Weights of a small GPT-style language model, trained from scratch on English Wikipedia.
Size: 13 layers, width 224, 7 heads of 32, MLP 576 GeGLU, 9.49M parameters.
Architecture: RMSNorm before and after each block, no biases in attention or MLP, tied embeddings, capped logits.
MLP neurons of a small language model. Each row is named by its layer, matrix (gate and up: input weights) and neuron, and shows model dimensions 96-159. Each number is 128 + 24 x the weight over its row's rms, rounded and kept within 0 to 255. A neuron's up and down rows have the sign that makes its largest values positive.
After each neuron's rows, "fires after" lists the tokens most often just before its 100 highest values on Wikipedia text that the model never trained on. A number after a token or word is its count.

L4.gate390 [152 121 117 117 131 141 120 108 121 158 184 128 137 136 110 114 113 137 144 135 155 146 120 131 122 111 129 102 136  56 119 124 143 134 124 115 114 120 125 159 120 145 147 107  95 116  51 112 151 100 115 124 127 151 147 122 132 122 135 113 116 151 124 135]
L4.up390 [117 109 119 140 100 103 135 172 101 149 141 131 100 110 125 131 119 136 121 124 118 105 142 156 135 161 158 148 117 102  70 211 137 128 133 109 175 131 133 169 101  89 119  71 136 112 123 109 122 155 139 125 155 147 105 105 110  82  90 123 148 117 125 136]
fires after: "—; " 49, "," 8, "; " 4

L6.gate116 [160 120 120 153 142 119 116 110 158 163 141 126 134  85 119 175 111 142 185 106 165 137 119 114 128 146 174  85 137  94 134 145 122 133  85 105 121 119 166  90 166 136 121 122 121 146 143 130 169 105 154 144 117 106 120 114 134  82  96 112 152 152 136 149]
L6.up116 [132 126 138 127 166 122 117 143 119 138 119 113  99  87 144 128 129 161 130 100 108 111 166 122 119 149 124 143 137 162 143 117 119  90 117  92  78  97 129 115  94 113 117 127 117 116 101 138 136 101 144 128  99 155 124 150 132 157 116 144  92 135 164 105]
fires after: "| " 62, "; " 9, "\n\n" 5, "mag" 5

L6.gate481 [161 117 144 112 132 126 116 130 152 113 171 156 119 158 140 163 160 145 138 126 174  97 122 156 127 180 112 127 130 115 148 147 147 116 177 123  87 167  89 103 160 116 143 149 172 164 122 161 131 146 111 133 101 102 135 103 150 147 117 155 129 118 163 147]
L6.up481 [126 131 148 117 137 182 145 120 159  95 183 140  99 163 158 122 121 150 175 122 129 129 129  96 165 155 119 153 125 136 105 137 159 158 137 133 111 109 143 171 130 136 169 161 137 129 154 124 156 136  82 152 153 115 101 143 151 131 121 140 197 154 124 138]
fires after: "one " 20, "of " 15, "a " 13, "the " 9, "E" 6, ", " 5

L2.gate36 [120  86  98 153 124 147 125 137 146  98 116 134  73 144  92 162 135 138 136 153 162 200 109 133 134 138 102 119 119  96 171 155 127 107 132 101 128 126 101 140 118 129 152 107 127  72 121 113  93 140 134 114 121 163 165 129 104 137 106 110 117 136 148 116]
L2.up36 [ 60 136 117 115 124 134 142 159 143 102 148 134 124 118 144 113  96 140 124 132 133 150  91 132 138 158 129 159 124 126 170 112 134 162 157 138 112 121  93 162 117 143 114 123  95  93 178 157 125 169 121 121 151 140 108 161 132 146 109 144 110 104 127 136]
fires after: "the " 24, "\n" 17, "St" 10, "No" 6, "| " 4

L4.gate467 [146 128 120 145 127  82 122  59 173 118 128 160 101 154 148 139  95 147 159 112 123  96 124 149 128 154 119 163 101 122 133 124 109 123 102 115 114 111 135 115 133 131 108 161 140 125 109 121 159 125 174 126 136 101 112 104  99 141  74 117 140 109 137 166]
L4.up467 [148 122 125 168 128 105 129  81 150 176 145 108 110 141 135 108 153 106 131 143 102 106 148 135 116 159  92 136 170 140 131 111 122 138 139 135 135 115 107 129 105 137 134 131 124 113 170 143  78 141 178 131 127 143 149 120 139 111 134 112 131 100 100 138]
fires after: "| " 54, "==" 10, ", " 9, ". " 5

L5.gate169 [150 163 107 163  96 149 151 143 133 107 139 140 131 152 125 124 139 132 101  85 130 127 129 132 153 106 100 154 156 149  95 100 123 175 132 119  94  97 144 138 118  70 142 147 117 114 136 123 135 143 144 130 134 130  93 168 148 123  99 132  99 160 146 149]
L5.up169 [123 169 130 131 164 101 123 133 125 179 123 125 132 127 148  80 170 109 118  99 155  87 142 164 147 137 160 118 122 102 135  96 118 145 109  78 138  91 139 154 135  97 125 122 117 139 143 121 100 137 117 120 143 112 101 109 123  99 127 117 116 115 153 114]
fires after: "| " 26, "\n" 9, "War" 9, "Ch" 7, "int" 7

L4.gate147 [ 74 173 151 131 137 136 126 140 116 129 131 174 110 122 144 132 112 126 150  86 132  83 157 140 111 159 144  98 151 168 136 134 139 155 148 127 114 149 158  96 122 138 140 129 141 125 134 131 131 127  89 118 159 115 167 124 114 136 129 136 104 147 172 121]
L4.up147 [108 129 135 108 153  67 152 115 149 102 132 109 126 191 117 126 105 134 105 105 128 111  92 129 155 118 157 132 156 169 171  64 112 136 123 100 100 122 165 127 136 190 116 109 137  95 128 124 140 149 117 110 118  59 179 153 181 117 167 168 110 157 144 125]
fires after: "| " 96

L3.gate523 [124 125 143 136 151 113 114 105 176 122 134 122 109 118 137 164 138 177 130 103 137 119  87 145 156 140  93 132  79 122 123 138 102  86 134 132 120 126 156 113  80 136 110 153 132 148 176 126 166 114 107 152 104  73 142 130 100 156 121 118  69 142 131 149]
L3.up523 [124 149 147 113 114 119  98 107 135 145 126 122  81  82 166 112 136 129 154 121 123 149 129 124 115 141  84 147 101 135  99 118 141 113 142  97 124 113 153 100 117 166 148 128  91 138 123 102 112  85 124 168 132 108 106 166 104 107 109 154 100 128 123 141]
fires after: "| " 32, ". " 18, "\n\n" 16, ", " 9, "\n" 4

L5.gate366 [144 159 191 121 119 135 126 117 112 141 130 151  88 158 135 161  94  96 160  99 117 148 113 121 152 105 122  99 121  93 123 131 110 150  97 121 100 129 125  91 162 137 177 142 171 105 166 132 140 119 158 134 137 116 127 154 106 141 110 147  88 130 127 131]
L5.up366 [126 111 135 157 105 138 153 114 150 114 156  93 120 147 114 136 158 133 154 146 144  98 141 120 181 105 164 150 135 122 109 112 141 117 116 138 132 138 117 128 114 125 153 125 138 121 123 148 155 147 124 126 170 103 118 162 159 134 138 120 136 147 139 130]
fires after: "| " 43, ", " 12, "- " 11, "(" 7, "and " 4

L6.gate233 [135 109  81 126 129 104 155 133 101 163 123 109 100 131 103 130  94 135  96 105 149 153  95  92 105 148 190 172 119 155 119 107 126  96 123 149 138 119 121 109 123 111 152 126 133 144  98 145 103 120 180 109 139  93 140 138 121  99 116  96 138  91  89 111]
L6.up233 [ 80 129 116  96  99 175 156 121 139  96 140 122  80 124  68 127 139 134 129  90 115 158 100 106 140 115 153 135 122  88 152 143  99 142 130 146 124 132 142 143 143 130 140 100 121 135 118 144  84 114 137 136 149 127 125  96 111 130 112 122 121  52 146 105]
fires after: "| " 25, "\"" 22, ": " 11, "G" 5

L3.gate171 [105 157 118 178 140 123 112 131 105 153 134 157 157 136 154 147 131 169 108 145 103 121 116 142 127 162 114 104 119 122 186 126 127 138  81  96  72  87 119 142 161 112 123 133 114  82 148 125 129 158 157 130 133  83 103 109 135 153 137 149 140 120 116 140]
L3.up171 [136 129 140  99 170  82 126 142 107 159 123 120  91  97 129 116 117 115 128 106 126 148 132 105 158 148  80 129  92  82 143 140 125  87 156 123 108 109 175 125  80 103 104 132 106 105 119 141  83 133 124 157 146  81 116 149 122 133  86  93  81 180 137 122]
fires after: "| " 74, "- " 7, "\n\n" 6, "Te" 6

L5.gate4 [156 147 147 159 153 159 124 165 124 124 135 154 143 141 133 170 127 115 148 105 125 178 149 133 147 143  79 138 150 125 112 135 140 100 159  75 107 149 121 131 120 105 128 144 152 126  89 135 133 120 162 118  91  94 124 139 148 149  82 124 151 136  85 123]
L5.up4 [105 125 128 138 113 108 151 140 123 133 116  98 110 127 130 139 101 182 144 127 132 142  94 138 125 157 120 139 120 168 141 112  88 122  97 160 123 107 165 116 147 130  90 131 131  91 170 162 131 131 121 114 173 125 107 116 172 121 122 113 140 150 157 154]
fires after: "the " 25, "his " 8, "s " 8, "its " 8, "a " 6, "The " 5

L5.gate412 [112 145 115 103 156 169 131 135 118 130 132 186 125 140 137 136 104 111 169 151 162 128  73 136 101 123 111 134 154 128 102 131 179 175 141 127 146  94 130 144 150 131  87 117 180 141 122  98  95 152 142 157 155  98 142 136 125 140 101 158 159 124 163 144]
L5.up412 [156 140 129 126 133 115 142  98 154 137 134 148 141 140 141 120 150 124 101 107 150 132 130 130 166 115 102 114 111 150 149 141 149 110 119 157 135 136 124 128 131 147  88  93 159 122 143 153 165 158 141 130 156 123 160 123 141 170 132 156 172 119 109  88]
fires after: "| " 53, "the " 13

L5.gate459 [134 145 148 104 149 118 151 131 135 108 112 160 113 111 126  98 130 162 136 111 131  92 141 114 157 126 118 151  92 103 118 166 112 149 128 157 123 109 157 150 103 147 114 151 180 115 117 144  91 114 147 123 148 119 141 128  91 148 111 123 114 124 155 136]
L5.up459 [138 137 123 104 125 118  79 132 203  98 141 130  74 141  94 137 119 153 162 152 117 165 139  95 107 124  86 104 151 168 165 115  94 103 122 120 135 107 152 110 114 152 138 142 109 122 119 123 148 102 130 125 174 140 133 125 132 137  85 145 133 136 103 119]
fires after: "| " 34, "- " 10, ", " 7, "against " 6, "\n" 4

L3.gate17 [ 82 134 104 152 104 120 100 155 119 123 172 169 175  72 146  79 136  90 146 168 137 111 142 113 123  68 114 119 155 149 101 136 145 172 163 123 150 113  99 113 149 121 149 147  94  78 141 161 143 112  97 150  83  80 123 152 145 139 112 144  99 130 130 132]
L3.up17 [143 153 162 122 122 116 136 108 142  88 173  92  79 155 137 125 135 103 148  66 158 110 132 167 144 145 107 133 117 114 141 139 111 122 128 112  81 100 131 114 152 153 148 140 112  92 128  80 154 151 139 118 170 153 125 170 109 112 112 165 117 141 159 139]
fires after: "| " 58, "; " 15, "(" 9, "in " 6

L4.gate502 [115 165 142 173 122 160 120 146  84 196 105 120 145 106 153  75 124  86 131 145  96 106 120  76 149 148 176 138  83 146  79 115 148 110  92 120 100 117 137 139 123 109  64  94 157  94 131 154 150  94 135 126 137 126 133 139 140 155 132 121 135 141 149 150]
L4.up502 [155 127 151 162 125  76 111 121 105 148 165 125 126 116 157 113 117  97 155 106 120 100 123 129 153 125 180 117 100 142 158 114 151 116 125 158 102 158 133 110 131 110 133 136 166 137 133 152 159 166 107 121 121 146  89 165 110 122 120 110 108 167 145 124]
fires after: "| " 47, "1" 13, "; " 10, "(" 4

L2.gate87 [177 135 116 154 113 119 157 137  85 121 131 119 107  91  79 145 117 147 137 138 161 114  96 123 152 127 135 151 142 122 152  89  97 113 107 138 128 126 128 138 110  84 176 101 102 144 117 130 135 123 174 106 159 152 129 149  95  85 110 115 120 102 144 156]
L2.up87 [137 122 154 112 147 138 123 169 134 145 135 103 113 151 110 110 141 115 136 158 185 125 165 110 108 139 133 131 113 158 125 111  94 122 117 151 136 133 157 185  67 103 107 152 113 107 116 131  88  95 146 163 172 177  81 143  78 107  64 147 154  92 131 152]
fires after: "—; " 33, "; " 7, "Minnes" 6, "neg" 4, "represent" 4

L4.gate102 [104 164 144 144 115 129 134 104 101 114 113 173 130 141  86 162 134 163 124  82 161 134 104 133 140 136 146 106 138 132 153 118  92  89 118 141  82  87 167 151 130 113 106 149 150 125 165 109  96 126 142 128 151 127 147 142 149 141 143 163 123 111 149 125]
L4.up102 [113 134 156 115 141 128 120 116 119 134 149 149 107 151 138 120 112 116 154 120 101 166  92 170 125  82 127 106  93 171 115 137 120 140 144 168 120 148 116 125 136 163 102 153 121 139 157 160 124 128  84 143  94  80 136 148 131 169 142 105 133 134 152 111]
fires after: "| " 100

L10.gate313 [124 141 164 155  93 123 148 148 118 110 144  84  95 171 105 112 158  80 155 135 124 168 128 159 119 132 120 125 128 118 162 122 145 122 100  98 141 134 117 144 143  88 145 109 140  86 125  82 113 130 106 111  68 121  83 108 121  96 102 170 112 161 101 155]
L10.up313 [134 148 128 129 132 118 175 135 119 112 132 171 118 180 117  95 174 123 156 128 141 117 103 126 154 114 111 129 114 108 100 110 145  90 134 107 128 135 153 143 147 116 121 115 156  93 178 104 147 109 159 121 120 127  85 135 101 138 135 152 117 145 137 167]
fires after: " " 65, "\n" 21, "days " 5

L6.gate485 [137 181 176 111 110 128 143 117  70 150 138 150 127 111 112 115 133 135 150  95 129 108 143 122 126 141 184  97 117 116 101  94 123 146 127 147 123  95 155 112 127 139 127 127 171 142 160 178 109 111 154 134 164 122 106 157 146 121 137 167  96 119 125 122]
L6.up485 [154 136 125 114 133 135 158 123 156 157 129 125  73 175 142 169  73 125 106 127 132 119 142 105 132 138 109  79 136 144 119 105 158 160 174 137  86 185 105 124 131 106 140 122 136 163 141 187 135 136 145 134 139 133 126 145 140 121 130 107 120 138 135 118]
fires after: "| " 25, ", " 14, "of " 8, "(" 7, "- " 6, "* " 4

L3.gate81 [129 142 154 180 109 130  94 125 133 114 156 135  95  78 111  95 107 111 181  97 144 106 171 141 168 147 121 104 129 133 131 125 147 123 114 160 108 134 151 122  84 125 114 159 154 127 118 163 132 143 169 177 171 131 124 141 107 101 139 140 126 188 144 115]
L3.up81 [111 122 101 104 104 132 134 169 164 146 120 124 137 136 122 148 164 129 117 128 125 120 138 138 140 143 164 140 127 122 165 110 146 125 119 133 106 118 165 141  91 165  84 155 134  51 107 152 115 123 118 157 184  94 141 159 109 143  67 111 143 109 118 111]
fires after: "| " 85, "; " 11